config.yaml
n_head: 8
head_dim: 64
activation: "tanh_gelu"
norm_eps: 1e-05
positions: "learned"
qk_norm: false
init_std_qkv: 0.0261
init_std_o: 0.0261
init_std_up: 0.0261
grad_clip: 2.0
warmup_steps: 331
MLP neurons of a small language model. Each row is named by its layer, matrix (up: input weights; down: output weights) and neuron, and shows model dimensions 240-335. Each number is 128 + 24 x the weight over its row's rms, rounded and kept within 0 to 255.
Before each neuron's rows, "fires on" lists the tokens most often at its 100 highest values on Wikipedia text that the model never trained on.

fires on: "2", "4", "P", "B", " May", "D"
L2.up1209 [102 162 114 157 153 119  97 134  67 141 159 148 117 120 107 173 111 129 140 129  82 145 157 122 151  89 111 101 108 149 161 125 141 125 105  71 140  93 108 171 149 145 157  89 121 118 177 144 135 108 155 125 135  90  87 146 158 103 111  78 156 107 118 109 123 171 151 112 142 140 148 123 169 149 149 128 156 148 139 136  86 143  77 155 140 119  90 131  82 127 157 126 137 112 131 110]
L2.down1209 [116 125 143 146 141 163  96  92 161 170 158 134 115 130 129 139 100 128 176 119 136 172  97 158 102 108 109  82  73 145 101 104 109 135  97 161 144 136 118 101 108 124 157 182 117 111 141 151 133 120 140  83 121 117  90 151 123 118 113 108 132 132 139 129 140 109 130 143 119 161 152 174 103 117 149 142 132 146 111  90 145 156 118 120 164 131 146 141 130 118 146 103 104 120 114 104]

fires on: " It", " it", " was", " life", " Role"
L5.up786 [179 124 111 123 117 142 156  79 127 150 115 111 132 129 165  76 155 133 115  96 143 122 151  93 131 104 117 149  96 129 162 125 150  83 143 135 130 124 163 106 137 121 133 125  93 148 137 104 165 127  78 159 100 120 184 179 116 114 139 120 116 104 116 144 121 124 106 119 168 127 108 112 152 123 127 175 155  99 113 136 126  81  93 119 136 111 131 152  93 146 121 108 115 160 166 115]
L5.down786 [119 173 116 129  92 120  90 182  98 101 144 150  89 110 125 166 133 104 139 125 124 119 157 152 146 152  70 104 113 166 103 122 141 116 103 127 128 143 140 117 113 157 119 118 133  48 110 153 110 139 144 124  85 162 103  96 110 134 114 140 139 137  87 129 167 153 161 140 108 109 144 121 140 142 144 183 140  89 132 122 115 156  99 108 121 191 132 150  73 101 100 152 167 189 147 151]

fires on: " ", "1", ":", " of", " in", " the"
L5.up1231 [137 134 109 123 127 138 128 137 156 107 125 119 104 116 119 105 178 107 163 148 132 117 141 122 177 142 134 139 193 146 137  61 149 161 128  89 132 161 113 143  90 172 124 146 121  78 141  92  99 136  75 164 119  85 159 118 134 130 132 121 121  76 136 143  91 102 116  97 155 149 139 110  79 127 113 137 179 147 111 185 127 134 124 154 149 122 161 122  97 150 107 128 131 124 127 127]
L5.down1231 [112 177 148 146 118 129  72 141 122 132 147 145 129 118 112 120 135  79 110  99 172 117 116 167 118 105 100 102 129  97 110 140 130 108 148 141 105 132 142 110 102 145 128 114 115 116 159 139 134 157 189  78  82 147 130 106 128 136 114 135  83 116  99 109 141 106 120 118 121 132 168 160 162 119 118 119 155 128 105 110 120  87 132 133 121 125 160 150 119  95 112 128 107 146 145 126]

fires on: " |", ",", ";", ")", " named"
L5.up110 [169 119  66 116 153  98 134 100 132 124 169 135 120 142 126 147 130 146 156 101 146 155 125 127 131 124  91 145 121  95 134  96 103 155 142 132 179 145 151 127  99 116 106 148 111 131  73 144 137 139 156 173 128 126 182 156 148 114 122 121 139 182 151 142 131 133  95 127 117 121 135 152  93 179 103 146 164 132 114 143 114 129 152 126 126 130 132 105 127 135 162 162  89 102 137 129]
L5.down110 [143  81 128 113 148 105 160  81  99 118 144 130 157 138 103  96 165 122 124 180 125 102  92 136 146 130 170 100 144 136 152 164  60 156  80 145 130 120 124 146 169 128 154 167 117 151  98 103 144 102 101 125 129 104 125 154 126 131 111 130 140 140 143 136 134  84 139  80 111 119 107 115 137 143 123  85 153 110 132 119 120 155 142 103 130 114 120  96 135 164 145 149 133 101 109 137]

fires on: " to", " at", " of", " near", " (", " through"
L2.up1025 [149 162 147 145 169 131 132 129 156 135 106 127 116 112 106 102 141 128 117 133 143 122 109 151 134 120 112 122 152 151 146 154 170 140 119 107 108 154 123 169  98 115 119 131  83 137 117 134 154 156 123 151 173  66 100  98 143 103 102 166  72 112  91 120 136 116 150 129 133 118 117 119 156 177 134 110 142 170 148 129  75 116 132 125 111 140 121 116  72 151 156 131 145 124 156 128]
L2.down1025 [106 139 160 134 114  91  75 146 132  86 147 111  96 141 111 162 155 128 121 111 145  84 116 136 150  90 130 109 114 150  99 129 149  94 141 139 125 127 140 159  92 157 119 186 105 120  83 154 137 183 150 143  93 118 168 120 123  97 134  86  81 126 114 149 179 104  73 162 119 126 132 121 124 146 153  94 137 154 124 110 132  92 132 128 119 156 100 120 156  82 135 111 129 148 118 145]

fires on: " the", " |", " for", ":", ";", " /"
L5.up839 [122 128 161 122 146 140 143 167 159  87  70 136 131 129  78 111 174 105 133 114 130 170 152  78 121 110 116  98 163 118 170 101 156 137 161 127  97 133 116 131  73 155 124 131 151 110 142 133 122 144 104 144 134 103 141  73 148 120 184 136 110 114 120 147 158 107  87 121 131 145 140  99  91 136 138 160 136 110 130 131 134 117  94 155 123 170 115  96 143 116 180 158  95 119 140 122]
L5.down839 [143 100 115 161 148 111 112 168 127 115 125 101  98 148 123  82 150 119 148 123 158 138 120 167 153 147 140 156 144 140 129 138  94 123 111 119 168 125 126 156 123 139 110 144 130 122  89 116 119 115 126 117 131  88 149 126 123 107  95 126  95 132 141 102 112 129 117 122 128 121 135 145 133 131 115 129 121 126 143 166 139 153 116  95 130 142 143 125 113 115 146 129 110 116  98 126]

fires on: " of", " the", "k", "f"
L2.up739 [174 109 120 132 158 132 177  99 160 100 143 115 114  87 113 150 134  99 112 176 145 119 159 154 111 137 151 126 156 106 125 106 105 174 121  90 146 120 136 126 101 168 157 140 114 142  87 154 131 133 165 144 152  94 139 143 126 104 162  76 148 113 124 160 157 145 110 113 119 120  87 110 111 121 158 112 151 154 138 121  89 128 119 153  79 183 133 130 143  89 106 121 104  66 149 140]
L2.down739 [129  85 138 141 108  97 131 117  84 131 100 152 121 108 191 165 127 143 156 107  94 113 100 130 122 115 180  91 123 115 141 114 110 114 104 138 116 111 100 101 116 125 161 115 151 126 105 119 144 109 148 110 109 140  99  99 119 120 165 124 100 128 148 120 136 118 138 111  96 111 139 139 112 139 100 127 117 136 146 137 124 155  97 136 107 114 133  91 117 169 149 107 133 124 121 142]

fires on: " |", " ", "1", " .", "2", "3"
L2.up520 [150 177  94 101 130 110 103 115 101 112 119  86 124 116 117 130 122 129 146 111 120 163  94  64 123 153 185 109 112 110 122 123 156 129 165  93 127 148 136 151 101 123 149 116 173 113 137 136 138 143 176 142 126  93 119 112 143 147 170 127 129 156 116 151 161 113  87 119 158 118 101 144 105 135 129  99 121 128 123 158  74 144 173 148 116 109 112 107 141 155 146 154 114 135 158  91]
L2.down520 [147 129 142 136 127 174 116  94 144 141 128 149 144  97 141 135 123  88 176 111 121 102 138 126  88 116 138 140 128 138 141 168 135 113  95 127 133 138 150 134 164 136 105 208 128 178  92 159 111 155 146 102 141 113  89  99 131 110  95 134 154 127 138 117 120 164 111 117 132 139 165 142 126 137 132  85 109 104 121 110 119 146 134  84  89 114 171 167 186 136 117 146 142 128 125  98]

fires on: "9", "0", "1", "-", "7"
L2.up1107 [167 117 138 172 101 154 153  98 115 138 138 100 127 114 138 105 117 137 158  79 174 134  82 125 122 100 156  82 144 139  98 110 143 139 163 157  94 131 138 121 115 146 135 109 132  84 124 119 140 167 131 125 154 129 121 131 131  93 116 125 158 185  94 144 135 124  81 104 125  93 138 118 127 147 113 160 170 126  89 147 141 125 177  99 147 155 108  95 148 142 136 112 163  98 152 130]
L2.down1107 [142 131 134 100  81 128  77 123  76 126 103 149 129 171 124  70 158 121 115 120 108 104 123 174 170  98 116 171 105 152 147 121 117 175 104 102 133 135 143 161 153 138  82 148 112 150 146 145 116 138  74 108 136 104 123 104 122 122 121 131 111 148 118 137 130 119 122 120 128 134 138 124  86 142 156 109 147 131 155 121 116 113 146  87 115 133 165 147  77 127 118 123 107 101 100 127]

fires on: " in", " with", " (", " as", " and"
L2.up515 [161 114 131 123 148 177 132 139 107 149 127 105 106 112  90 160 132 114  98 148 147 143 152 126 146 160 147 115 169 141 132 134 147 147 134 136 188 151 145 156 155 116 120  86 187 127 120 128 124 182 117 120 159 120 152 119 147 146 138 119 116 136 128 109 147 164 101 145 140 154 106 154 151 123 123  91 136 133  72 144 125 133 158 169 176 141 144 145 116 145 150 126 119 111 122  96]
L2.down515 [131 129 111  95 139 155 148 143 127  94 130 172 110 172 149 115 110  97 114 124 115 104 126 128  75 141 141 157 159 130  91  95 128 147 143 152 116 132 112 163 134 125 135  97 103 119 148 182 146 105 163 151 100 114 123 127 140 145 146 148 103 117 124 134 160 109  96 117  99 111 116 159 114 115 101 136 114 127 138 122 102 145 136 113 155 131  93 121 104 113 159 139 145 158 148 103]

fires on: ",", "1", ":", ";", "0", "2"
L2.up1777 [141 153 131 106 134 140 110 119 100 136 124 108 114 114 130 107 147 105 176 120 128 165 137 119 129 114 150 133 138 147 118 128 132 181 126 101 140 177 140 125 120 149 149 120 179 104 174  94 123 177 119 139  91 131 138 139 166 131 135  98 123 159 121 130 151 113 120  97 154 132 152 173 104 115 132 144 115 113 113 127 124 140 147 150 110 138 178 106  91 134 162 127 142 139 168  68]
L2.down1777 [110 132  78 141 158 155 102 123 145 131 180 131 137  72 107 137 134  98 132 108 117 129 171 127 123 121 134 134  91 124 131 120 131 139 107  90 135 133 148 129 130 123 131 155 154 110 127 171 146 177 162 121 159  77  97 103 143 107  99  94 162 123 126 125 109 135 133 167 131 114  84 167 120 121  90 108 113 162 127 116 129 111 162  90  93 138 158  86 156 126 129 137 124 145 154 135]

fires on: " of", " the", " in"
L5.up718 [142 126 189 148 108 158 142 110 129 132 151 138 114  98 109 144 154 106 141 123 125 109 132 159 156 150 157 117 135  99 165  92 145 168  64 160 122 152 130 146  69 150 124 139 126 119 127 152 141 148 166 129 148 113 125 139 146 162 141 112 101 145 112 165 187 128 107 127 154 126 139 117 173 123 152 138 117 121 121 103 105 155 106 116 102 113 158 130 149 142 130 138 122 103 118 120]
L5.down718 [145 101 147 138 109 135 165 167 108 155 105 162 121 108 144 103 148 107 161 116 169 129 137  92  92 173 152 136 128 150 140  87 138 125 146 140 147 112 103 140 132 119 176 152  91 130 118 107 112 105 135 129 132  50 136 102 158 135 126 103 159 107 104 134 126 110 124 138 112 134 133 116  90 177 157 116 137 177 126 155 121 151 118 122 108 156 136 142 129 168 149 122 112 132 144 148]

fires on: ",", " of"
L5.up260 [167 131 152 143 133 148 130  84 117 146 135 152 106  72 125 147 150 116 152 132 168 106 111 158 174 100 110 127 137 151 132 130 137 166 118 140 112 128 134 134 119 152 156 117 118 151 135 123 125 154 145 153 130 111 138 129 152 109 128 115 126 121 129 165 135 148 138 133 126 127 135 100 137 135  94 112 145 136 103 144 154  75  71 190 115 104 176 105 139 106 129  91 127 111 120 153]
L5.down260 [125 119 175 103 103  71 141 125 150 127 118  85 141 121 170 122  94 139 197 146 136  86 167 126 104 123 105 136 135 140 161 108 128 141 152 156 121  74 118 116 104 119 122 130  93 154  96 139 150  86 135 126 118  96 125 151 110 113 115  87 108 103 111 115 114 137 106 149  94  92 142 137 128  92 156 111 145 100 109 112 163 112 111 145  94 164 125 115  99 105 121 117  96 118 144 145]

fires on: " as", " until", " so"
L2.up958 [148 165 138 115 129 159 125 124  67 108 139 159 153 110  69 122 162  96 132 139 114 135 154 131 180 105  86 150 113 105 171 139 119 158 104 137 110 163 131 115 120 149 124 153 124 114 125 171 116 182  92 155 108  78 131 151 163 124 122 153 150 167 155 136 141 174 126 123 122 133 144 138 114 101 143 133  96 114 111 161 131 158  90 144 127 146 168 118 137 121 107 137 140  82 149 165]
L2.down958 [100 135 153 126 144 143 138 130 100 117 138 134 124 101  90 155 137 120 131 160 140 127 121  38  98 125  98 116 121  80 122  94 146 113 122  98 143 168 139 114 134 146 169 104 155 184 141 139 148 126 133 137 141 110 113 183 161 148 174 174 124 119 151  92 136 119 127 115 126  96 126 142 118 128 142 131 147  98 115 132  86  90  78 167 141 121 160 152  92 136 152 146 140 128 111 115]

fires on: "f", " al", " \"", " Med", " Cost", "ab"
L2.up1271 [171 150 147 114  76 131 103  97  97 150 126 115  92 116  95  95 122  98 128 109 141 125  98  98 158 148 160 126 145 122 107 151 163 105 156 107 125 141 144 149 162 100 113 143 159 173 161 136 146  98 141  88 129 123 132 134 165 112 132  96 134 182 114  93 175  77 112 156 122 117 100 133 147 144 146 157 133  58 156 153  93 135 112 104 154 108 133 154 128 122 116 161 123  97 159 160]
L2.down1271 [110 138  92 136 126 147  87 121 131 146 122 133 139  95 134  92 141  97 126 139 154 141 114 139  89  86 123 167 120 133  95 134  93 133 105 119  86 130  82 165 146 106 111 130 107  89 171 118 148 107 123 125 110 143 125 124 140 129 116 125 135 117 145 134 146 130 107 145 138 124 153 118  88 187 130 171  79  58 139 146  80 109 117 126 118 151 130 146  97 144 133 138 118 160 123 134]

fires on: " that", " so", " since", " H", " h"
L2.up615 [137  71  99  95 144 128 124 134 102 123 141 113 143 157  99 148 149  94 136 146 114 119 151 116 164 114 120 156 141 153 102 122 135 132 109 154 153 163 151 148 121  84 146 114 203 136  88 128 116 142 116 143 117  74 144 115 153 119 119 194 104 139 120 111 172 119  94 150 139 137  86 112 129  84 156 124 136  94 150  91 123 126 130 132 137  97 171 132 130 161 158  98 153 101 132 140]
L2.down615 [118 127 109 110 122 143 120 113 128 115 113 142 127 108 111 148 142 140  77 135  99  92  96 118  96 150 124 128 111  84 135 132 109 151 157 184 136 145 129 131  97 115 115  89 114 136 105 164 119 175 108 134 121 157 115 112 122 120 114 165 130 160 151 147 128  96 137  97 147 112 149 123  74 159 131 105 119 102 114 131 125 123 100 113 178  99 148 126 111  86 152 147 114 121 139 135]

fires on: "v", "u", "en", "in", "av", "ou"
L5.up76 [166 143 103 120  88 142 140  93 154 144 128  95  93 117 150 129 135 119 156 130 138 178  96 120 112 115 119 110 102 128 143 129 122 125 134 107 174 119 114 137 137 107 110 101 149  90 168 123 111 153 141 167 143  90 158 165  92 127  92 112 113 137  94 139 132 134 133 133 141 142 144 155 106 123 161 169 104  94  98  94 151  97 114 128 145 113 174 155 137 108 148 165  89 110 144 109]
L5.down76 [113 110 129 108 126 154 125 129 110 150 118 106 129 165 123 122 136 164 136 137 131  60 109 162 103 104 120 122 118 167 172 173 132 123 111 125 108 138 135 142 114 129 150 106 116  98  85 134  97 126 132 158 122  80 136 138 139 143 132 119 137 123 166 161  75 109 160 151 136  94 125 103 193 120 126 152 131 143  99 108 123 174 128  78 176 104  73 120 158 127 164 165  87 134 114 108]

fires on: " ", " |", "2", "1", "3"
L2.up643 [121 155 101 148 161 153  69  97 145 141 159  93 120 128 133 104  99 124 152 128 130 142 152 123 162 132 125 143 152 150 128 135 132 186 164 110 119 173 164 130  90 128 168 110 117 163 115 144 135 139 108 142 117  99 151 141 135 114 109 119 112 115 111 137 108 136 109 129 130 171 110 164 121 159  88 112 173 176 149 176  81  94 112 134 131 151 126 131 115 146 105 118 118 126 142 115]
L2.down643 [127  86  88 126 141 114 150 175 118 104 144 116 154 136  93 118 147  81 113  87 153 153 131 166 109 163 133 132 152 143  88 151 160 154  70  72 155 121 138 117  52 117  91  87 154 164 169  97 168 148 114 115 154 124 171 121 208 147 107 142 131 105 180  74 137 143 118 134 148 131 123 128 137 111  89 129 123 139 130  91 129 149 154 130 125 130  93 103 151  73 119 117 127 150 143 119]

fires on: " of", " for", " at", " to", "ring", "ing"
L2.up176 [140 127 142 157 151 148 125 110 120 129 118 145 120 153 108 129 162 129 146 113 122 133 131 169 147 195 152 119 155 153 185 118  96 164  74 139 132 120 131  66 128 163  99 153  96 143 127 118 152 182 117 174 135 112 100  96 166 128 151 150 114 131 116 157 140 137  63 114 141 135 106 142 166 110 109  67 154 120 122 126 129 155  74 125 117 110 139 129 151 111 148 111 129 106 140 121]
L2.down176 [117 145 152 125 114 127 157 127 133 124 137 124 108 148 110 103 124  84 141  96 101 136 173 108 132 103 167 144 147 158 155 107 138 112 106 149  79 131 110 127 117 107 163 139 128 142 130 117 129 106 144 103 145 143 118 133 109 161 126 145 139 130 139 148 127 168 119 157 115 155 151 130  82 106 153 143 146 147 129  95 146 110 158 153 144 109 106 130 131 139 141 129 147 128  88 151]

fires on: " during", " in", " before", " who", " that"
L5.up653 [186  92 138 136 155 161 187  92 155 115 151 140 144  89 109 173 144 102 129  75 100 144 159 125 138  87 110 146 140 121 115 102 125 116 134 130 123 101 104 101 120 109 135 142 142 115 112 133 143 145 158 157 105 116 124 150 121 153 125  79  97 108 114 173 157  95 111 142 131 126 115 114 146 133 161 158 122 159 114 155  96 128 146 142 116 201 132 138 161 161 149 145 110 132 116  95]
L5.down653 [ 96 150 123 134  85 163 110 118 132 122 113 102 123 141 141 116 144 169 132 140 139  80 106 127 129 160 148 122  92 168 120 116 115 147 134 117 141 131 166 114 153 156 115  73 130  77 103 112 143 106 102 164 191  82  82 130 129 148 130 135 114 143 101 128 116 103 111 141 124 123 113 117 105 156 112 103  97 146 156 150 148 106  83 131  97 175 107  79 127 140 139 107 137 130 145 197]

fires on: " re", " as", " in", " be"
L5.up186 [141 152 140 144 119 119 114 128 116 149 144  85  98 107  98 144 104 102 131 129 139 103 161 104 112 108 119 118 139 116 117 113 177 129 140 118 163 121  97 127 144 117  99 125 173 108  87 122 104 150 148 120 145 144 142 131 108 151 126  84 132  94 132 146 134 144  83 161 152 157 137 129 141 135 164 155 105 120  89 179 122  89 151 167  97  87 135 111 139 170 174 135 150 144 157 119]
L5.down186 [200 121 124 121 130 148 153 112 124 143 125 109 127 131  99 168 134 182  97 139 108  95 110 180 137 115 149 161 145 111 128 131 140 154 135 141 129 101 138 131  86 123 159 136 121 120  89 123 144 155 183 137 125 140 115 141 126 160 118 154  95 125 142 131 127 121 122 111 117 103 120 145 131  93 132 161 130 119 105 131 136 130 117 151 148 122 107 167 101 134 128 100 107 124 116 151]

fires on: " f", " t", "f"
L2.up555 [176 144 148 101 123  93 175 129 123 177 141 170 147 120  84 104 154  81 142 146 128 116  97 114 180 155 150 113 158 102 126 128 118 114 153 132 154 143 120 148 107  65 119 136 145 152 124 122 123  99  93 118 122  95 106 112 154  80 159 120 106 161  94 158 144 123 123 152 122 158 113 116 126 148 132  87 123 122 144 127 102 130 100 141 141 138 166 147 119 124 154 113 129  90 158 121]
L2.down555 [142  64 124 159 112 157 120 119 157 185 150 145 132 130 116 131 188 144 136 115 131 142 134 175 145 159  87 112  83 142 152 120 139 119 168 150 132 133 126 139 133 117  82 151 120 114 128 102 130 142 140  95 154 152 129 121 102 124 154  99 142 139 144 162 123 107 169 112 127 132 135 133 128 144 112 133 145 100 142 146 153 154 129 121  93  87 130 172 117 110 120 109  86 111 112 132]

fires on: "4", "2", "9", "8", "5", "3"
L2.up372 [107 138 123 140 174 166  97 148 124 162 127 134 110 106 134 141 167  73 113 106 108 158 129 116 114 104 132 131 134  86 164  79 132 138 137  84 130  97 112 148 135 131 147 110 124 137 117 114 120 132 155 140  86  91 147 142 122 135 167  94  87 112 134 141 130  88 147 138 100 153 135 100 127 114 151 158 136  89 108 181 151 126  90 102 119 134  93 107  52 134 133 125  86 140 138 105]
L2.down372 [ 87 111 102 115 134 155 154 158 144 127 148 124 128 112 104 149 119 125 127 125 131 170 130 135 145 136  68 131 118 118 115 150 110 140 130 185 120 189 156 109 131 120 163 129  99 126  88 190 144 125 146  92 122 165 131  88 137 110 165 129 130 124 129 125 120 146 131 144 138 164 123  75 155  97 126 141 125 113 132  88 164 118  70 126  91 153 129  98  94 122 132 118 111 139 124 138]

fires on: ":", " a", " (", " as", " ", "):"
L5.up845 [149 163 121 105 138 135 116 123  84 117 140 161 131 106  88 120 144 119 143 126 194 122  99 119 143 136 120 109 128 121 174 144 165 137 126 111 126 158 173 110 157 111 141 161 165  88 123 124 104 157 122 162 142 110 164 134 153 136 134 122 176 151 156 169 113 146 139 160 140 117  95 152  91 132 122 163 141 126  78 173 172  97 126 164 149 141 101 116 101 160 148 118 120 136 152 137]
L5.down845 [126 102 110 123 168  91 146  97 158 141 140 109 103 112 104 164 114  99  94  79 138 149 149 122 102 139 138 135 125 112 112 155 138 104 126 140 175  96 153 126 155  91 138 113 155 154 155 115 136 119 145 118 144 146 137  77 163 112 164 109 112 107 134 118 115  82  91 160 107 109 131 112  85 145 123 139 145  97 119 137 148 145 170 125 116  90  90 121 107 152 123 142 147 105 115  96]

fires on: " which", " (", " with", "o", " for", " of"
L2.up1780 [153 150 120 194 114 162 153 107 126 112 121 104  90 114  92 114 186 132 137 103 150 123  99 155 131 165 135  91 107 159 187 154 175 114 150 125 147 111 128 112 103 122 160 140 127 133 115 123 146 164  75 153 112  95 110  97 116 107  97 121 133 132 143 163 108 104 115 135 139 158  98 118 133 142  93 156 120 110 149 158 108 117 147 161 126 132 148 137 149 112 169 103 101  96 145 119]
L2.down1780 [110  94 131  91 123 124 115 138 127 145 126 122 151  90 172 110 163 123 130 171 119 112 167 122 129  87 147 127 129 121 142 153 163 132 143 166  82 149 157 161 141 133 107 155 115 100 134 171 110 151 161 138  95 180 137 123  90 136 134 119 126 137 117 139 180 136 135  99 140 102 111 156 146 126 109 116 161 114 131 106 121 138 118 119 164 156  72 138 104 128  93 154 123 101 122 114]

fires on: " the", " a", " it", " It"
L5.up463 [146 183  86 114 150 103 170 140 103 134 144 138 127 134 155 180 136 149 152 116 163  98 116 129  98 119 136 137 115 153 114 125 139  80 150 151 172  98 154 102  89 108 116 110 125 121 143 104 187 124 161 150 156 140 146 168 125 147 142 126 111  86 118  91 115 131 106  84 140 157 129 142 126 172 134 117 111 153 146 174 129 121 106 127 142 117 117 120  74 153 140 132 165 136 166 144]
L5.down463 [ 96 109 157 138 102 152  88 136 119 113 143 146  91 125  90  87 139 106 134 134 104 151 196 154 171  96 124 155 126 176 143 102  48 155 146 141 108 146 125 147 127 138 140 125  80 158 118 113 129 141 149 163 156  88 135 122 107 118  75 134 140 147 150 114 125 153 134 113 163 123 108 122 106 129 144 147 172 124 138 100 135 136 134  91 105 128 120  98 125 129 130 115 121 173 113 176]

fires on: "1", "er", "en", "es", "in", "ing"
L5.up1904 [141 165 134 107 119 128 120 146 161 108 114 135 139 150 163 110 132 139 114 142 163 163 134 100 117 127 111 108 161 146 138 148 177 150 139 118 171 165 125 112 141 111  93 147 112 142  98 124 142 128 145 154 117 110 141 124 105 108 140 115 118 130 161  80  97 122  95 160 136 136 112 159  95 111 157 153 137 146 103 108 145 120 148 132  88 112 146 164  78 140 112 124 115 135 161  93]
L5.down1904 [101 159 106 144 112 117 114 182 140 155 114 117 116 150 103 133 130 103 132 123 127 134 117 172 140  96 152 129  92 175  89 130 131 145 144 137 124 170 107 112 103 173 135 145 141 118 114 125 128 112  89 139 115  91 134  95  79 121 105 127 165 124 151 143 116 120 136 112 129 118 144 145 156 155 111 113 112 125 140 150 122 146 149 153 148 126 123 134 156 144 169 115 154 143 143 114]

fires on: " H", " h", " G", " T", "H", " P"
L2.up140 [139  99 118 122 149 147 129 103 134 117 118  84 137 118 148 119  92  94 171 108 148 119 112 139 142 155 116 101 148 120 113 107 111 157 159 120 139 119 160 139  89 142 177 124 146 115 127 148 125 131 128 131 148  97 155 132 135 135 144 163 106 135 169 148 157 122  88 131 139 110 113 153 155 127 161  98 143 103  74 104  73 132 129 139 147 110 125  88 109 151  98 139 108 135 162 124]
L2.down140 [159 131  77  93 204 122 121 141 117 154 117 134  94 101 134 108 162 131 131 122 143 124 164 145  76 105 125 150 127 142 159  96 117 147 133 135 129  60 127 145 125 146  97 133 124 133 148 122 141 172  85  75 129 172 121 125 111 141 122 121 124 128  92 116 123 116 131 126 119 178 156 139 121 125 127 142 107  90 115 144 132 125 120 103 125 120 131 144 106 126 113 125 136 148 134 120]

fires on: " of", "9", "7", "4"
L2.up794 [120 140 147 136  70 128 133  99 105 104 141 101 104 150 142  87 184 143 149 162 166 142 100 140 156 148 130  99 123 139  98 131 139 146 143 121 104 104 133 110 130 181 157 106 151  93 134 146 118 131 164 161 142 154 153 139 134 103 125 119 157 126  65 114 159 134  79 148 153  97 115  96 103 133  96 156 141 117 125 108  75 120 147 114 171 136 162 169 147 126 110 156 130 140 132 102]
L2.down794 [174 114 119 123 124 114 114 142 137  95  97 144 124 109 155 120 116 108 128  86  79 123 126 106 103 121 135 125 180 107 121 158 148 141 113 157 120 117 124 142 123 146 128 114 107 133 132 133 139 108 101 121 201 148  53 107 127 174 144 174 136 150 105 128 100 138 147 107 149 106 112 104 120 147 206 105 121 152 135 117 174 132 137 160 130 111 146 137 109  97 169 116 122 187 142  83]

fires on: " \"", " ==\n\n", " ===\n", " ===\n\n", "===\n\n", "==\n"
L5.up1401 [171 124 153 133 164 169 115 140 156 105 144 107 111 109 117 130 122 126 185 104 160  90 118  71 158 121 109 138 112  94 146 116 158 113 149 104 163 131 131 114 155 108 147 140 157 102 155 137 172 132 112 145  95  85 160 130 100 127 113 129 101 145 134  90 122 152 139 136 124 149 140 139 143 111 120 139 100 140 139 147 109 152 104 142 128 143  90 154 107 160 178 206  98 145 144 172]
L5.down1401 [145 139 123 117 126 148 119 124 126 104 132 146 143  97 140  92 133 119  79 105 125 117 101 125 133 116 131 113 110  89 129 150 151  91 143 111 124 104 150 112 131 158 137 140 131 141 127 168 150 157 128 123 140 103 140 132 138 134 118 119 115 130 134 117 150 107 112 161 114 103 205 139  92 136  86  90 123 108 100 166 145 121 119 147 109  99 113 145 145 144 149 144 177 150 133 132]

fires on: "0", "8", "7", "9", "ut", "1"
L2.up1398 [117  93 114 151 102 166  99  85 166 101  94 138 103 110 127  81 181 150 144 158 109 151  93 149 199 140 156 123 129 107 146 148 102 129  96 129 110 107 164 140 114 128 108  86 153 103 152 186 145 110 138 126 140  85  88 141  94 159 134 140 118 169 123 103 114 130 115 151 103 148 119 139 122 116  84 127 109 146 136 121 109 161 149 137 147 103 148 172 172 129 148 123 128 143 138 139]
L2.down1398 [166 135  91 139 113  78 164 149  69 135 136 168 124 108 108  96 167 105 135 118 118 137 143 151 131 127 113 134 159 142  85 137 114 109 108  96 110 106 137 158 145 143 105 132 140 105 153 114 140  89 104 155 148 117 109 137 134 159 126 123 118 148 121  90 125 116 161 130 136 151 132 173 146 140 151 109 134 125 117 133 114  85 116 104 152 164  81 193 133 127 113 124 105 166 116 104]

fires on: " of", ",", " |", " with", " to"
L2.up885 [174 113 122 179  94 135 152 143  94 109 133 137 116 141 102 153 164 106 129 133 175 158 144 127 179 173  98 104 128 117 145  89 140 139 154 122 105 161 102 122  79 163  98 153 142 130 125 118 150 165  89 144 131 145 121 129 152  95 117 136 100 154 133 142 142 162  84  73 184 136 135 107 140 143 102 129 132 123 113  71 138  95  75 103 130 160 119 102 100 131 135 117 143 107 108  87]
L2.down885 [123 110 137 122 142  93  97 118 148 184 150 150  70 106 122 127 131 169 160  85 125 114 136 125 158 111 155 124 145 116 161 138 137 113 115 143  68 102 109 150 146 128 111 124  84 102 103  94 118 133 135 104 107 117 109 139  97 129 141 126 111 113  97 158 107 105 165 143 128 125 123 136 108 160 147 122 124 157 132 168 134 139 124 130 166 180 127 155 129 160 131 131 112  91 143 152]